Weights of a small transformer language model.
Size: 9 layers, width 768, MLP 3072 tanh GELU.
Architecture: biases, tied embeddings.
Training: a variant of Muon for these matrices, 1400M tokens.
MLP neurons of a small language model. Each row is named by its layer, matrix (up: input weights) and neuron, and shows model dimensions 112-207. Each number is 500 + 50 x the weight over its row's rms, rounded and kept within 0 to 999. Numbers have three digits each.
A block is one neuron, or neurons of one layer that tend to fire together. Before each block is what it responds to, as a language model described it from the Wikipedia text at the highest values.

Responds to: Section heading closers. Closing == or === markers of wiki section headings (==History==, ===Pool B===), plus some paragraph-final periods before a blank line.
L2.up480:451426410509532521503543487481443464393476418494415480502470584500575440527507452502508558562459560443551519546552506502502462621551533514535450578531471476543500493582551520551454539496449559490423561435459481528491494513535554418587461485623553494507494484490472493474466529541522574359
L2.up759:569509462459534474460614480458557529504530525579511527551495467482507421475440509448494461451506440487555594514541541523459597521534468435517456501495430436451538469576468460333478477484503606487491453507531469509489535557525551448530447420485511444523482504557550502551549612596567450559
L2.up826:584392491565527504556498462491578531513491475474485466614546497452530482561475519485447478442472440438494433443469513529518408550493518530492405505491424460551512541556487478488573512409480602532501451590499441524439585521515488501513481437505567469535591549456439500457529549519526427454
L2.up881:487450484465522394526470471468421509543482527426510536416513470479482540541514605479500546608512561435499480501473479449486471526536528405448472442489468541550502557543416461510499561447607507508396471457540471448463557594374554478522429436417561561492503519474449546473479470468561477505
L2.up993:455420451527448552529547492533548513505581388434517553488520468568556502471503487515481417397482418483450572510619509504366485479514445449567491497531559509445494514534481417416528467478581511542528479580535541512583510530509547557646492507562506415495416577470526566496461566579547529438
L2.up1037:470467515496558505456518491612387563582477480545562609494462548503472490393432543462564523495315543413424491498454517505569491595516513583474480553496536597514491496580393515493487524511516524583492493527530451543549417547428428510447437398565568508540444503416466573484358529435511544532
L2.up1329:514471440462579525521500513567586506474501493562478484594538542486514470524539444593497513421595520446527475493471435471414496486511441568548426542473469530478543590586482525440384556504578530586448389401519528595417577555533454476465471503555452525508451568551462477537536547481569523513
L2.up1810:417497578597482496430529453508458543503480592436486567454483476526516465517512530462553545433453440452504575554438535420487496519472507506478447510428503460513460477519424378424499434429503475489502546546461454505482480500471458473489461446457473463581484526497501411515485557392575486500
L2.up1967:495494461490466509493476493502585487499563403460428495461589426528495556476471493463568532409483434526477561527577466479422537507631495361494492550507487538517488509512547494456479429471471448583558499465573496553467461522453566497587504420488551513526470499461552571499531590482452550529
L2.up1973:494458522476463540472469470543503498537549552505473628501503536510537408466379495456570500563570448388513454499414554438467482548494442445440452500434518536540462472485451459428505418512479411459498622412509508498463440429471539533459527495490553594559500525451424613397481626506495459518
L2.up2112:521473482564538511467504477586482537456483573368536484401500529651424582524555490522498479440512534508597432509443562504466459511442522440515489489516473550521514517459452465410528466579483483545502583578415520458548453570548579407470332499510497509546507454474442411424504418492533470546
L2.up2134:492503515438523548500452482527463504422489536541492512476486525545442443492486521598543541461550495492512376485569541450387483538445518495533452522587441424505469369537454420495546510542491531539477544521464540555523531399452495432572433549492558478515572513491599481486477481540452493487
L2.up2199:477448510488479459545464481404492427471538492570614399438537536488477466553462548469524407547519424490461553503437591598553441483486430519460477516562507433601591428561470471437472452482571475459575516419571494540394591470450439518465520505572473488577542530453532498461474528474398391493
L2.up2368:475514475459479560485545440517470454566564567466575555505495516490508474492371507443543406535521448572588394568422565485547473483488556541398531551475427477535436467531484461479548508391445514577482391431529482504491516426457433480501384479451435488641569581512546549480585552593495529501
L2.up2402:411543514487499467504531524460471558485474521558565501426549520488411468501502492460533480558507554510532492517477592437530408569436559439493423520391478463483461550606507437485543563485518453548560508522459542509481533490443470559494396439482410449513507564451448501534496459486506479439
L2.up2802:543547453493457492428554502471468541506458485466492440489521592539491429529523439434542471467425529477492588515531475470591508510541509469462596541402410504499434418495554414397480559482523525425414412584558615467513581520495550478521436580444574499543418478456555548575581515499456542519

Responds to: Predicate action verbs. Main finite verbs of action right after a subject, before an object, in narrative prose: calls the police, took his place, bought the guitar.
L4.up760:527533553468465504407476445509466488580472465527558573490627410436590403473511515565494450376571504493488488508498469442449517504527489494510523506563469495482440531603477505600464633526449509460473497484550461506531454480497465515486469461465436490551576509489434437587514512450481555522
L4.up2256:456506504584502507548556462505507495387488578508499525513479506543455498558504625522488534554485525468549511436487470474439486446526446511453518409541490637494465477575517555564420464540457530481561496433508520514506480583444531507492498448460401447485497430457548460525455468523418512582
L4.up2263:499495450441413557470563475535537519477434448475418524486502609639539476468533541536590517528470420498583463578487522569465485520496485479489488571511485484534493451541472517569469362577478491384581536560577508609527442504532477481488496431500588567547465466412475506528451507426518521537
L4.up2664:479509543419460499411558449511510521481456417524507499456533616569560411508580599568563508501432398425614451549465526402489402574505464508428489528478529478529504495523448532564499458521542520489534503554454476545542490540536458399428456454509565514496535566448483482509518473467506621526

Responds to: Sentence-opening adverbial end. The final token of a fronted time phrase before the main clause, mostly the comma or year digit, such as in 1923, / Two weeks later / At that time.
L2.up21:480364492510468539402501433538491446485576599507520539417543414480474477531547548530470444494463504535534505468491523562565464474488478588410612591571548554509477538497507610414456501563503413459504544516539604497526498460440500454546391430422381511436498533527469472566452466548502442473
L2.up462:531421503480456625426533502443458430579534440483500561477574504496440482400493507465459517479524439521501529466419498492617543466487529492469562496460606514431496468456486487398469385437531579470516539517442556511546473440453446532501439459419526474538430571511474471580432539523514458452
L2.up551:493474572520485541473488500492445503477472532463385503583461509473451497606581517432436560439492497522543497565499535548475551468505535531476488480504510473576603524471496466542478440501489531389530569484521460514448464483469557521552404471346574520498539585551552436495459486521490473568
L2.up815:464502457555423577442537438453540585387506552530529550480553431523479504555574605554489446556554489631502570577497544454561524577434564543507539567483475485486516559455447601388464396475457453514576597485448509488539493353485495469577465567462485436541452494407545484471495567514500508450
L2.up1126:599463528513572454455524547512497496436573541537548468475464465498567428503588459601453525476597535536508586467381585602502517503506463463472447548513490476476542502584440545458496464434295537602481415482431464506508518478553564544485508525413530588547472488528448534633479452487517508411
L2.up1150:552396502515561547434476489509459475479558563560466583521495436506544470528520453480478537499516462524542508492510493436544486458460515544522541550465530506497564554508509483465488499515442457525462597499451539554502545458406417517495485441485508534549404460485501521514505582561492487382
L2.up1151:554514611459581535399543499578554510502546476530518507566517481583451522495513528500610457532471532535401426486567464585422534408502466485459437493433470536429434464508450485532491514497477471477526535413404463523494576429511479529390432560496489472475541572498493487446441580543483578467
L2.up1224:509474488459491483437526439597496428511621505578483495547519552456528528492536496551509503490531418534500468487491584502583543526494458542495571537493464375543478490505491505499511448437521508538515501554464455513460480471435469545405430540551532539433494586473511346607536454514493474430
L2.up1243:552547446380604507459462370558511538456465539577563483451430499493495400462501466453448539443499458529463436528465440473459510435578431586448527533536482564429477513535465550528466502501533455526490498556538570497510518453522521468438438514517501525546496445454563465299397409536543559465
L2.up1276:531500538401510540526440470569428551600516489514480533511495596461496545523542459425536505459427543501520472427500493491581420398485532509467518490490427412500523487547500434472491527521439505488579521586489563592492469474530556594464502638377481426455485545398456491557472382489511438478
L2.up1584:424446455563609488547519553525516548435481475490509547436547411545496417516555502502540496475412483575486568466456511460407547575503516452527422466467461549437619479544449475509528521461570485505498485478563545478473469468515403473506541479502457474575535479537486586527544583424454472526
L2.up1698:510427522595465578593531611392563566504526525424518441454500458376572442424541404448525494554520510459570474586436528475488495481504544428586464440424486487514559482622522452566509438550465439446491498470475612521506584455469463444392458508533505540587622508502499474448512404496477497499
L2.up1932:512509470518517512405541449492481448505429396506494539462448551538533409458416488471454479531508494466475527586468485418431542532437540463569569553501598430484413528486590416458524456475501428545549533482475507463480540456447588522515456467434558399520440588529466537476406457525615507471
L2.up2052:547483528618543512549507502481443407487528554425534443510451484488397454475520492439533536399466506492483516462472568487484422528492481436595400551555488458503476522526503521472499477500482490482469514396422503494504596471468442490407505412499368434629506417525474471476544412568457529463
L2.up2091:489463552492411562473432444520561551467512433552505539353455477519443487463491510458450499475521528476511454466439491484564495375506448557461587493440529440407457534522452501470419455576509486541457538580439594487516530450547460523395472482553534557505564522530491554517440463478507492510
L2.up2743:534374461558458442487531477479481443427540514418448459522407500421435503474507514504469472462465560494537451520463561520487529434432508500482515507494502477515541503545557490461517526539443471541516541546468598455481511418520403552558477470468471519570457550495544440514521495510483540455

Responds to: Complement-taking head words. Mid-sentence words that need an object or clause next: action nouns before of (inspection, seizure), particles and verbs (down, out, discovered), prepositions (for, as).
L5.up2856:497545462592537561533512449525512498540430506554562503446485550512438555478500461546540509442484524591524454481429416401445441562578576594440457388486508549544469562515487493519413475467555544440501498517600461461522521470541546574486399523493518474516515607499440413494482577498541503520

Responds to: Main-clause transitive verbs. Main verbs (often a verb's final piece) right after a subject in narrative prose, expecting an object or complement, e.g. ordered, taunted, encourages.
L2.up441:478511507515485519601543461460459525497619434469468572479518464616556455479491553517510488468496510542452468569574483490507406482530512475533507447545550504509437527491468371464522463459528467532445500481541481506540520505505540435442488430555515509591482547427496453437572499451536471422
L2.up716:586519501549513453463491427391461510458511509505512508468543508449495497571477472537485547531446608518393665483476491546517549471444450471529489579461566468519559465452502481432458540515534522404417525529565521461576433498472454425555517533463508518470431304513495526467514510450585483492
L2.up975:510529548446541529359576460517530498535431456513488540484529517395528535495448571527470605543524468497548578462496567497507474463570462513512422568422498509567423575494514571469529475636564447407457521477424490468430463631488573515526406487451506525469480420485465558507505514491570480546
L2.up1035:548482505463479507553436524509530533587492480504508483391546524541532530533596511379495499554521515480549543496455486493496550536513532589616405479434533360532426464502428508477576517491501453501476368460567491493608540563478485581583642411506527433542505526459424578556507432526556526508
L2.up1181:558498585439602509447393459438364614462501430513496498510541519490545459513480502530452472500421430397558583615471536528449509498539504598595488527464466508522609511480463440536477509480485531499515477419550472492548480442546522495435488361477420483575611418578584555494497437516536576509
L2.up1350:516466638542530432432424537502483429566542502601509556485511484493461483472473499554453508442459443507490593543530612482380540501505552448421490565515548491498536547451410422529458542480505493510480516385473437442553500555528497435447484445450540549466601494527492473535478551416548504462
L2.up1391:516576627444487486523510502500469426476484521538553403507464506534531508463496542537469506470368457484622604505526435495456512444444554455516540514471496428578557516532411496512476582539563513418487491501475556467499486504426584535481557533500448526522464503491490518493470412497537529508
L2.up1689:520505523485517513484540440549538481540458486521527485477553564492478503498599473567555512462464468525514524474393502517445418575482587508499468516480495486573549511570533550502544426618487538440540446554562538500515419551482456413397470509465593483421506401465478532554460513394508565547
L2.up1831:499471515473455514440525471470524498606514489434584458447441433501488510483477537466475440533539478486427519527567536551441509498538602533599498469545452630527448546503526449529455524510489519457473545444421620478497453488504547511518508516527482488556536431456443474489507464588594468475
L2.up1915:500447504421474482438517475500476586427470534557517499464550507519557498521476511509421519556526535495468489615516532504534444493518627597475435452490419504549490506554529494485409516558549497476397500544588505505444483514480415451580492515480502444508547461470496447503578535545560543536
L2.up1968:567459554465505514463543503467581447591508492560578488460482493539471479469569490537431457472413452531504533593519560478484452504520413533525478498522538485497476500571434510553531470571529528463603457481482586470642484469408448439489491533547502512523499536456480422605553492560498471541
L2.up2020:445530522501539512490447454495635553461464508509518452507490415493490496545499492541526498510492471488420591441508583501517513492498511496505506497453488464585559479455443545497515626530528505541477472461578502441528413460525584475454573451576501428481480353507468367499510472523498429473
L2.up2153:535501376453588408500453479565524407455475474486469472450471545527501594546526461531435428545448453482476598582506529460434429548495546513461495570499489618550536458515500474452562549507559526462497472414562489447539431597531513438441443534484568487429470467504429452496543589506443529525
L2.up2190:554588499499456421440540565398533436478538486515556531562482601491483473458440468470463559433441571537488583501499542434438507490468526505434546477487506545508444444572563492570461491547528474467462518528467516508522486509546580414462398456456438528535443509462443486530543600474528522571
L2.up2707:504554493511455545433449494453484521536562466488528584471522490460496509487512528479495447495447547475477546554489511589590514413549535489344456444476511480583436487518482496488467600535446578450464603575508510469512494538447549509512434497401502654517456521483378462506515514461458465466
L2.up2863:451492545489474538497469462455516525514577538493468547486462498511493469489501464448505476450500508421478510471577485433525552424468512572516461568548568421561508503423449524533515470437465479467469451400521602571489525489469511467504449472504474464558493521374459421510543507582477462521

Responds to: Introductory-phrase boundary. Comma or final word ending a sentence-opening adverbial phrase or clause, just before the main subject, e.g. "As a scholar," "In February 2022," "In some homes".
L4.up76:423427479519535482430429454470661451441524569498555571397571613476498439501550470437507540413505523579594530576483501432492549512429467488454561546512538533476536591381520490500637527527442476463476458472450545532652406408537470453425537461503487440500533549437583550484521537460478528561
L4.up2386:563417536532545542475521444583517480487544566480553503540478376521480498460536516494474536472466548472472562559439523416526468475424501602489569509525481460467460588527519540498438457565506490534581524462497491424563503458454497490437442456525418420442476529520497421542539505447443472491
L4.up2533:475403554526543438433453440424585537463519563454576518428499440567524466507506551544538518487419549512498491544513467404489556530466453525466568507462498557549565464449567551523541576500493460491487508599453548526567447420453452451427418451427470315487534524555493472549492499533480500454
L4.up3031:507431402529574598456472544411517608493559518464638487399521531510495530432478440431535554504397501515490492517472513460434499463599477561491453491394460524457650601452503550544504573459474514500548521515534626482395533439478541516388500459432560412486552456477489472499543550493548471452

Responds to: Table header line breaks. Line breaks ending a markdown table header row, just before the |---| separator, in Wikipedia charts, results and sports tables; also list and section breaks.
L2.up159:475476420529516597451584500458501468445467417459387455484497441678454469508435563486565583546458533461517452589474547472508538506431536491497430535483344469496476501514572472541573425493645500459434493569464479409574470487420540432530508455441532432522552510457567482566486506487528580586
L2.up217:539438549515520455488462367501528421484486457474371479465426559588488529461571540543420582511480560421551458419532525405533454494566470563464517606556551490527435383427462627478454468493478456467476471483561418477437524480464538574492512523478463570512420511599573425501490504619586524513
L2.up565:480557436486456500482452518506423463463545501505506512489450528586442369537496498472582512537488454511537419563454471502413507415554552507489410476496538562603522535480503503508517567499521403474455475516521537451488506530333573467473492521471442516515534487434419509468542549548551405496
L2.up791:573584448509515509441471473516521500585515483474428429497496493563495484465518581480488518539485495487530488391543503451504621476460576502488484525493583538498416417576503574484517486432521420519480543521488483435444448454387482463624517453448451541552494489512502493543425561516541480455
L2.up792:536497469523485531508526543456461548421510476441460477467532529564594564420493476423504526464428547485529457479566488528531506515583500476475427496520477532475549477527578511454507553518505473559430562449544491521467583546420499424524450552546517536476480472607360464480457481466526494495
L2.up860:508523454563446544531401478509544460450474514416408540472523574492558500450432560455467517449587498495474426599548529480607441476545463511503465537458584519524460514583617497537498449477503431469517519515500560432469522506510482520540451384543545436506506435474484476572539496577527480450
L2.up949:513512576568532415554437554468428431511558544508548523539486569539458511504570524460429589542564501507473476425523435512470488539390562485484373394419517532530540575472511545414460532574438511389493458464472515461565484415494413525493446580531525475597426544465464554526559460431483507491
L2.up983:530472504422513517562458544498440505457611457471460584414427533442504518551485475437481503490528599523511517505497513527462530415550594439393375518476495555530494496511561548474482448478472485520406467473556530463580532466434501479550490458479491498627443472438442532487437551387514571470
L2.up1092:530443492531485561495419349568522556516446511502458459485524462517509547550472535522385402538414550589523451474469533567433471421594460474539563410500562501610415506518511467485484526385516514556516507478417445486536510424498568553502534498548531444512532437474498467561475561535521537466
L2.up1129:493400469491502476534480563602498479501462494504498504514509548580469506468566436525608587500454482481529468412470408434549470514504499447460397480484427411501567455497534474607498507411594449437485507520491503428550498455503531547538555425560514509468411496462484531483507516489494485422
L2.up1433:549515550481472544526474461553468468476564471584547463493517549550448560406443516511481522494496428528556490459469493485427536482476591477522406481572531484573542441491481471490514500546598446412466474528512467474489525465472526505424565382557481517579499497505500546544583463530470517568
L2.up1918:429470416594495434591474394442469421470399459473350516508441478518525528466463506550498411515448509540579437451548404489484553571475500484613505424535480478559479509549454466548588557452513453414513454475495513612471525469382490497482473430522534397493551479457475536412451598537474593520
L2.up1943:538483564477443549449453488532449513464475491415475579366529567510478380417525496408501544445453524573483477402463607493465527504467546516488540532490477477493446439525511590486449552568485480546547410424462514513454499519428529521481591566476411518554467454400460529507412529416419427553
L2.up2002:542493503584464461448465455588547403506467535439532544404481524594480445443464508530536508570521584562507431459518530499567544582508523492502400544496554446546485473426496604460464429401450419529576491549517524566455593521493491501599434489455489536446497511531506560565535557601530496379
L2.up2057:477527492580509567429400558490593509539486494607505614500556465497496395523485535474529520557530589467517518429504483488553469593526594492540473483501479427492450507519528458485497526558621474478444402452463445397469517472538598506540429468569505459527394533441503476460558485498447498551
L2.up3017:439494513484411473457497556456542422415445469473570559489500536531508549466513469599430426495476508454538501488507508477591433563538444447507482545473538567471545474472488559556469528523490531481356516424439549568436491460583521426473521505486492487457495540534518432469510536508487493509

Responds to: Dummy subjects, forward references. Sentence-initial dummy subjects before is/was/are, such as There, It, they, plus forward pointers such as following and below; weaker on place-name fragments.
L5.up211:465533480555529573548512434519526519395441418460546498508545401485512442538459516463514489530475521517563566468415475510498488414551499446528573406518567540421387450441504514500456566514502517491473545422446582474533504493541405515438503488475438460574570467532423578496570529429534617539

Responds to: Pre-complement and boundary tokens. Prepositions and conjunctions awaiting their object (of, by, and, to, with), plus heading-closing ==/=== and table | before line breaks.
L5.up2242:528412519486523514439576453495510430456426465431544520474480473470591485480467424465450511566496509502577467490585535475474383547527515518529488522444492523508441497558474532498511455538490521566507446559500493551461491609507481494467576548510544393539392539408513441523420436473544514524

Responds to: Indefinite article "a". The indefinite article a/A in running prose after commas, prepositions and verbs, as in "as a result", "only a few", "a wide variety".
L5.up2409:446463467438482458474478438527517494438468523478520490552497484564412427518442402536550446481383472494412464486524512508524477417431509432521528461508511464473509519453588427483517492406501504538581521389521415521444507416557509544495485467472568474471538427438524503464413490502534466572

Responds to: Expletive there and pronoun subjects. Function words that open a clause before its verb, mostly existential there (there were, there are), plus subject it/he/they, this/these, which, such as.
L2.up62:515508534565450515453459476555572439496541491515573511455448445478549578511535507455530492497454580474475481473496488490470555544493604504494453478489555546513482454550513552485460560505533423394497465511529491570483382515490454452502443527475444567500460448516530514590397440494489496432
L2.up64:477630486538495480538536463519530508508500524486566573547545590409392404522470494501539445514494495461452550507532491459430513574485569427522597510475407489546526511561398521459465471487503551520491455476474526502559487570487514477539575517514438521532572378407389547513573500535497605559
L2.up110:505522561506525581508497436467479530555568488576539481442580544530505542463462482514457497578420503499523508494470488483456524567530524549466550565463470420483478515434508573473489513491520514450473479439464521548566498516581436417450453428532535476495530545487467505568552443473510525453
L2.up337:503473485457448530457581395440476543481481463469491500492523549469539395455456496518551451462565512432558446463465521533515559482521470458436538379532358428519554462441452596628497606445585531530460532514489531575505424435523512512484572600518529506445527502520580514555611517496562504453
L2.up396:486465475392469479469434517560462456431440577383471499507504521482460504578422483550444501468479476489527533485499580491524501411448479381483479468481475478510483527492506549513502401512447474508478428422400533567458670593495380450464452553503553438467568536447530450492512519547607532498
L2.up987:449462558458527503475461464536521517523455525493454416478505548551455457481487428499520466436519525442549478501582564493534520459550548492545431508487499455510572474470515551521548558537592424541551457562406482504633527463414471525392544563504508527533464478439543482479504501461574518485
L2.up1001:519464437448484445486481455454473542532509537414483531580503529490507494493495525460449490577497460471499478493540567472569625453410475511532471529423391425593470497533486562537564428526487465597544472419559479533450450479449405479438374536458472547471523497538547446529480516548513501560
L2.up1168:527480440487502544458515480487461508500497473440465436466460526476476523568476466484470479516563541475511536383576401445531536441429542460442545503506496479458492449508501509541473465443498483599458509600503546581522501547533578495459551477515498489513510462431511518491450472429499530511
L2.up1511:544507493589467481512540410524381502456439549585546372478466471491399514527486463484478567499515498471561452554397514538478513472524471449571550430563443492473501450436517411449529579463484572486484500505447571464475592431444399471417496513434511566506457492572451567483560511565548431490
L2.up1592:476372494599395528514500473539506578492509519526497537541483474476453543573474581463555465408484424434545432553554546485476487497386446452551460596481556467555454498555436547449589528561561443495409572564529522586460505463487429490516542467541551405522443586452484481542513555624520470467
L2.up1873:557485474510611484552529490402426483431489521510515532453503486466484618327494578462452464466520488541527484540488470471496449490541419582508552514541381456576543556547445499423507382576565467467396515429510417492531475472516508462549537525445458447438549467583536545445458518464521523544
L2.up2008:571514455411465492545444389458487539454545492583596576510573518492412477443467505491442420494410505511456482483494484416505461509426565466477532566420520478480410509527562535412585537447569485512514468535554403554461489504488441493405396553536514487487579503433474511498555550502510452448
L2.up2044:487544607385502585488387391591609544448514448462516541523525493458507541393452506476524483535590556551582380479456495500462477525532466458455570468513485522479403535410432500508414464514527479456485468447492498512481491418576465571454456497561443408554521523452496522473495525514526448520
L2.up2313:506499479498544588540499469498483468456541377490546568539599523489405519553458584509423535419509511456606451552556492488498527562450495486498510476474427541445520540483494467434553552482589498508477574440489496619530426515568489449457582546532564510539527485483450580450581494547599472444
L2.up2383:485509523582499490463518462498478471491492471456548545538403481482484560497546493464474518516469437568481472506474403526508550522466531437460520470479520579501547447465508428456550509545509510508471492486492468480545546521402431496470412543554549457494556433462521539520519523436545547516
L2.up2810:455510502529548537448485429454466565441554402467554484489444556482505475509483489514428501555478535509512560549538448427466473470504576522540575630552427476492479533554454465516545510574566519525418515536486502522583496497517508534539523476518515549486433536487550456441410487546475539624

Responds to: Determiners before a noun. Determiners opening a noun phrase, mostly "a" and "this", strongest in set phrases like "at this stage/time" and "such a ship".
L4.up218:467521556511485483559483487462481511471428447488546410500594546535507514504470460496517465477499544504488571486597454530444519514512587485519482558470525528470458499520479454476471505581534515556449482461471476462469474552466461468513476465487570489415496545506514524489468447519524458520
L4.up589:504489483535481493443524474518541496437478564548528522504514509463516418527494533596481515468431506431424548506544529432450611471496481501526480538495474465464474511432451608503502414502458581412459501461420464519471420539572505490508569414493535516568445516490486528508536384485394532514
L4.up1038:509641525547494476506467513512526478533501453519534585534381497513495444459529496489466499515482480539458436569483551508534455498450537572467513464635509501518450557552505573561577474484458528510460535466576440539535544545601535493541458512474511607527550523484533553527465495466495377532
L4.up2624:512459460559451558568423502498489568462432387513503591572549518440477529415506395542474569559521566547543589569565499460503576423552553548526487536500384511506503448495472620518499465447594518402489442435503513500460504502647493479502477456484521482466490507457485566558534467519580408450

Responds to: Article before descriptive predicate. The article a/an after is, as, or an appositive comma, introducing a description, especially in biography lead sentences ("is a French actor", "as a guest", "Wimp Lo, a young man").
L2.up506:466490494522482487416563440552530488485527456527526518470452548448435523580532441491556443561563538479544580398496612495528556412472469553523439513519415597486521494544508471488568521418518491431481624574529506550558536544492490491473543510444336588425579468505510484442476478492525557519
L2.up668:456431536545475583625465625485610511521478517475552490496519543469375558494466479478423403473535468454556563430503552451507502373445445431623538482560492410480478450591462465463520458537530526480418494494473491561504479442501462398528501541543468541532542453490499508528503455522531577503
L2.up752:499441486454482399573509561494515573521494495530562427590496458377512465489524450491425494514443453422455486517428511459577421548490544567478520496444584424465510468534435468514526585530505439464523586471480523536554538494529578424447484500473495510479480489457494559489510505514412615510
L2.up756:502540560406430466474497565508471417517462557489509500489548504472541469408575527504472413441546470426483512470563577563551467429417463521541535454488437587612550495444420543391544507485501540484482453465388517495522517447482487463487490528540569453455543569461520458395468414424473553542
L2.up805:512434444561525534611463460425467509489474479415488420538492564474517509427429594472447475485644586500479448506513468487598630462503445440499554439535528413534504475565378560543532529522590553491525547495553438556498537446574419511548463466560528482516463480500513554524425530482438532536
L2.up1033:512520489395492604571509490455480482496544531374389484413479455525529469516487463532463474516529427460421529471497490546539500545450477411457439361597422460556385577541500617394473596462514546408493609444463517498475523491497587552452441456504481474424548506518429594531427511415469504562
L2.up1046:453628505500498538545566477548511474515429453440530386536480414531504477554540510485521552543475500519464523519446536517451416520421568396468490410437530501617445600554552453491486435422441523474458540441451539523505495512510475574397521461462480545484551528557435530469514450384404529587
L2.up1250:465388598446407520403522485555593529536470446557500607423437504435497480458492586466542474540557549457555479477510507449429515492436570506487466386502509518440533495431540466491373538455585496545520519481500543530465499503456496395458459478569585545439587483616627496492436605480397436362
L2.up1706:507545502465513479526431500534439474466452588433489424486623448479450473502521473472497447529419564418543493396470534533452416386442469389379489541508525482418538542491446419437496516366543563462478382432485507591476511537507411445535440588446513490469451529529452492474511533523533486478
L2.up1920:459476477446376461523525486504567485445523494511521477578457425547491403578501448458509468529485488456470523515529442469491474495566507425486505528497448499562512553466497514543480502542568553460407423473481503464494514530563545430518412513409597425501612447504576432506563436540467533621
L2.up1927:477469399547634420367482514479492397507530570549499515471452463427432461574561499511567506540468528565450541459536554500493435484459514466508452515495496462481474460516471464566551508573517480500435513461481464451574503489543478421440435583540473445525535453453542499543505432598495512505
L2.up1940:565453565368480483539525523478470549520464456503404558528590477528506610495440550470448529422410470534482479530450595641489536547495507449469488424508439410590589628577505555465551407549406408505517540531469483578487515491461513512420525505538568515520464500557506446534412559533540476573
L2.up1949:515519444449477501489490497406485575536540472465485483543499502576478438519454509502486486464505542549488499490443540446522484480521438461458574394527504496488502479596499495500549405485494489541546543504555563529412438485498427503514478487525488478506521535478481561452509493544380565454
L2.up2000:504450486575560485589588493512544577476488538510516485537614532471413433520576484446433428531528540584536565435483503438454417467467501462490548451539484425475499490443453468557628454482485465460524483539502573430472548500483540445541440464588502511481496511452557507431573496519495502499
L2.up2005:468497580441484464468511446539534596413578486623433506493538461597564572464537504466534425549436385468508559505548568552524558539548444486516468465454491540483527566541431545515465474442492495448524475510552476471383503409547457489463410539533462459435430538508510618494549499451458459508
L2.up2109:515389420452591437499582448618611431524463559477437437484418469508583557544527516582473481465473514636508401530495553526447494514442476424531521547484470642592546467501540434409503467540593480400445456521424465570549440446468503448413522511520475421453579550489522544469553568430545511579

Responds to: Section heading closers. The closing == or === markers that end a wiki section heading, as in ==History==, === Later events ===, ==Personnel==, and sometimes a paragraph-final period.
L4.up1929:468459500524490494493444524510442533509537438438510475558562485563578427462524438369508495553507532535445499507523475503532528504556544436482470561501461381480524490446509557485496457476494487386501543497549453585488487539504526486431489537494559509460457456471457489424486492503576450597
L4.up2966:493538518503417493407523457524462525539477534450565557569463523481525576560493457547508433481539511579639504548514589578537521477497437572570546541487472510529492505524578526493412547521474492479393578548505473440426450525537505490537427501504393474570549474475548463483627457462458501623
L4.up2979:418515450477474555476494517506459385508502429498426506514577553594492436421541509488468482558548452478539543562484477508557445502569587379537458520530439471497420464482478547470490520450466411525498403528563565560473401507479453505397492521485413418439572472579513540557553471471529475478
L4.up3042:437482507567519497458495500454460565427522564473453493431510520585527558502544486417407388476490565559420569491473499496393535545572568507526469461503453576509416479438477557509462483477550472494539479528502482453450450503429581407317460521553507545529463526380558408559584469567563407409

Responds to: Start of short descriptions. Fires on the token just before a brief descriptor of an entity, e.g. "a" in appositives, "=\n\n" after titles, or "(born 1973), ".
L4.up965:521531496511493531535544480505509545494571448482616519442545478554519580417465525486405573589451524476528513479447485464529545491516505537502447510488530471522480519497434454474437493552473526492444569526423461537476470501488583528388459449455416585591480515460478498414458494380504481585
L4.up1045:477449548499578469507461493478516569529476566540446433520406524425514420528413512468493500436483499524402624511508508504549483532568507549467551398486553570504489482552529496482486398554508492496390471469396418538470528472708597483502469434541474562442478494529492470541477394424459556477
L4.up2096:515478462513562552506521525591476467526416419381427561524488568479609500414558567532436544599520427507509546474448675498474441431497488475564508397507420601583586477384483579521445471504442480583415586464514498520502569453539425558505469457452496441501489399483470494462433449466482542518
L4.up2788:441456493480457517569534544468483560494439516484424426431489595554528540481578543522525391513445439532425643525581608494483496476540595476481500499488414552584537493484548503484411456587493526527440569525462484565498443439573546502522546526602529451456430506519450524436476446481499520541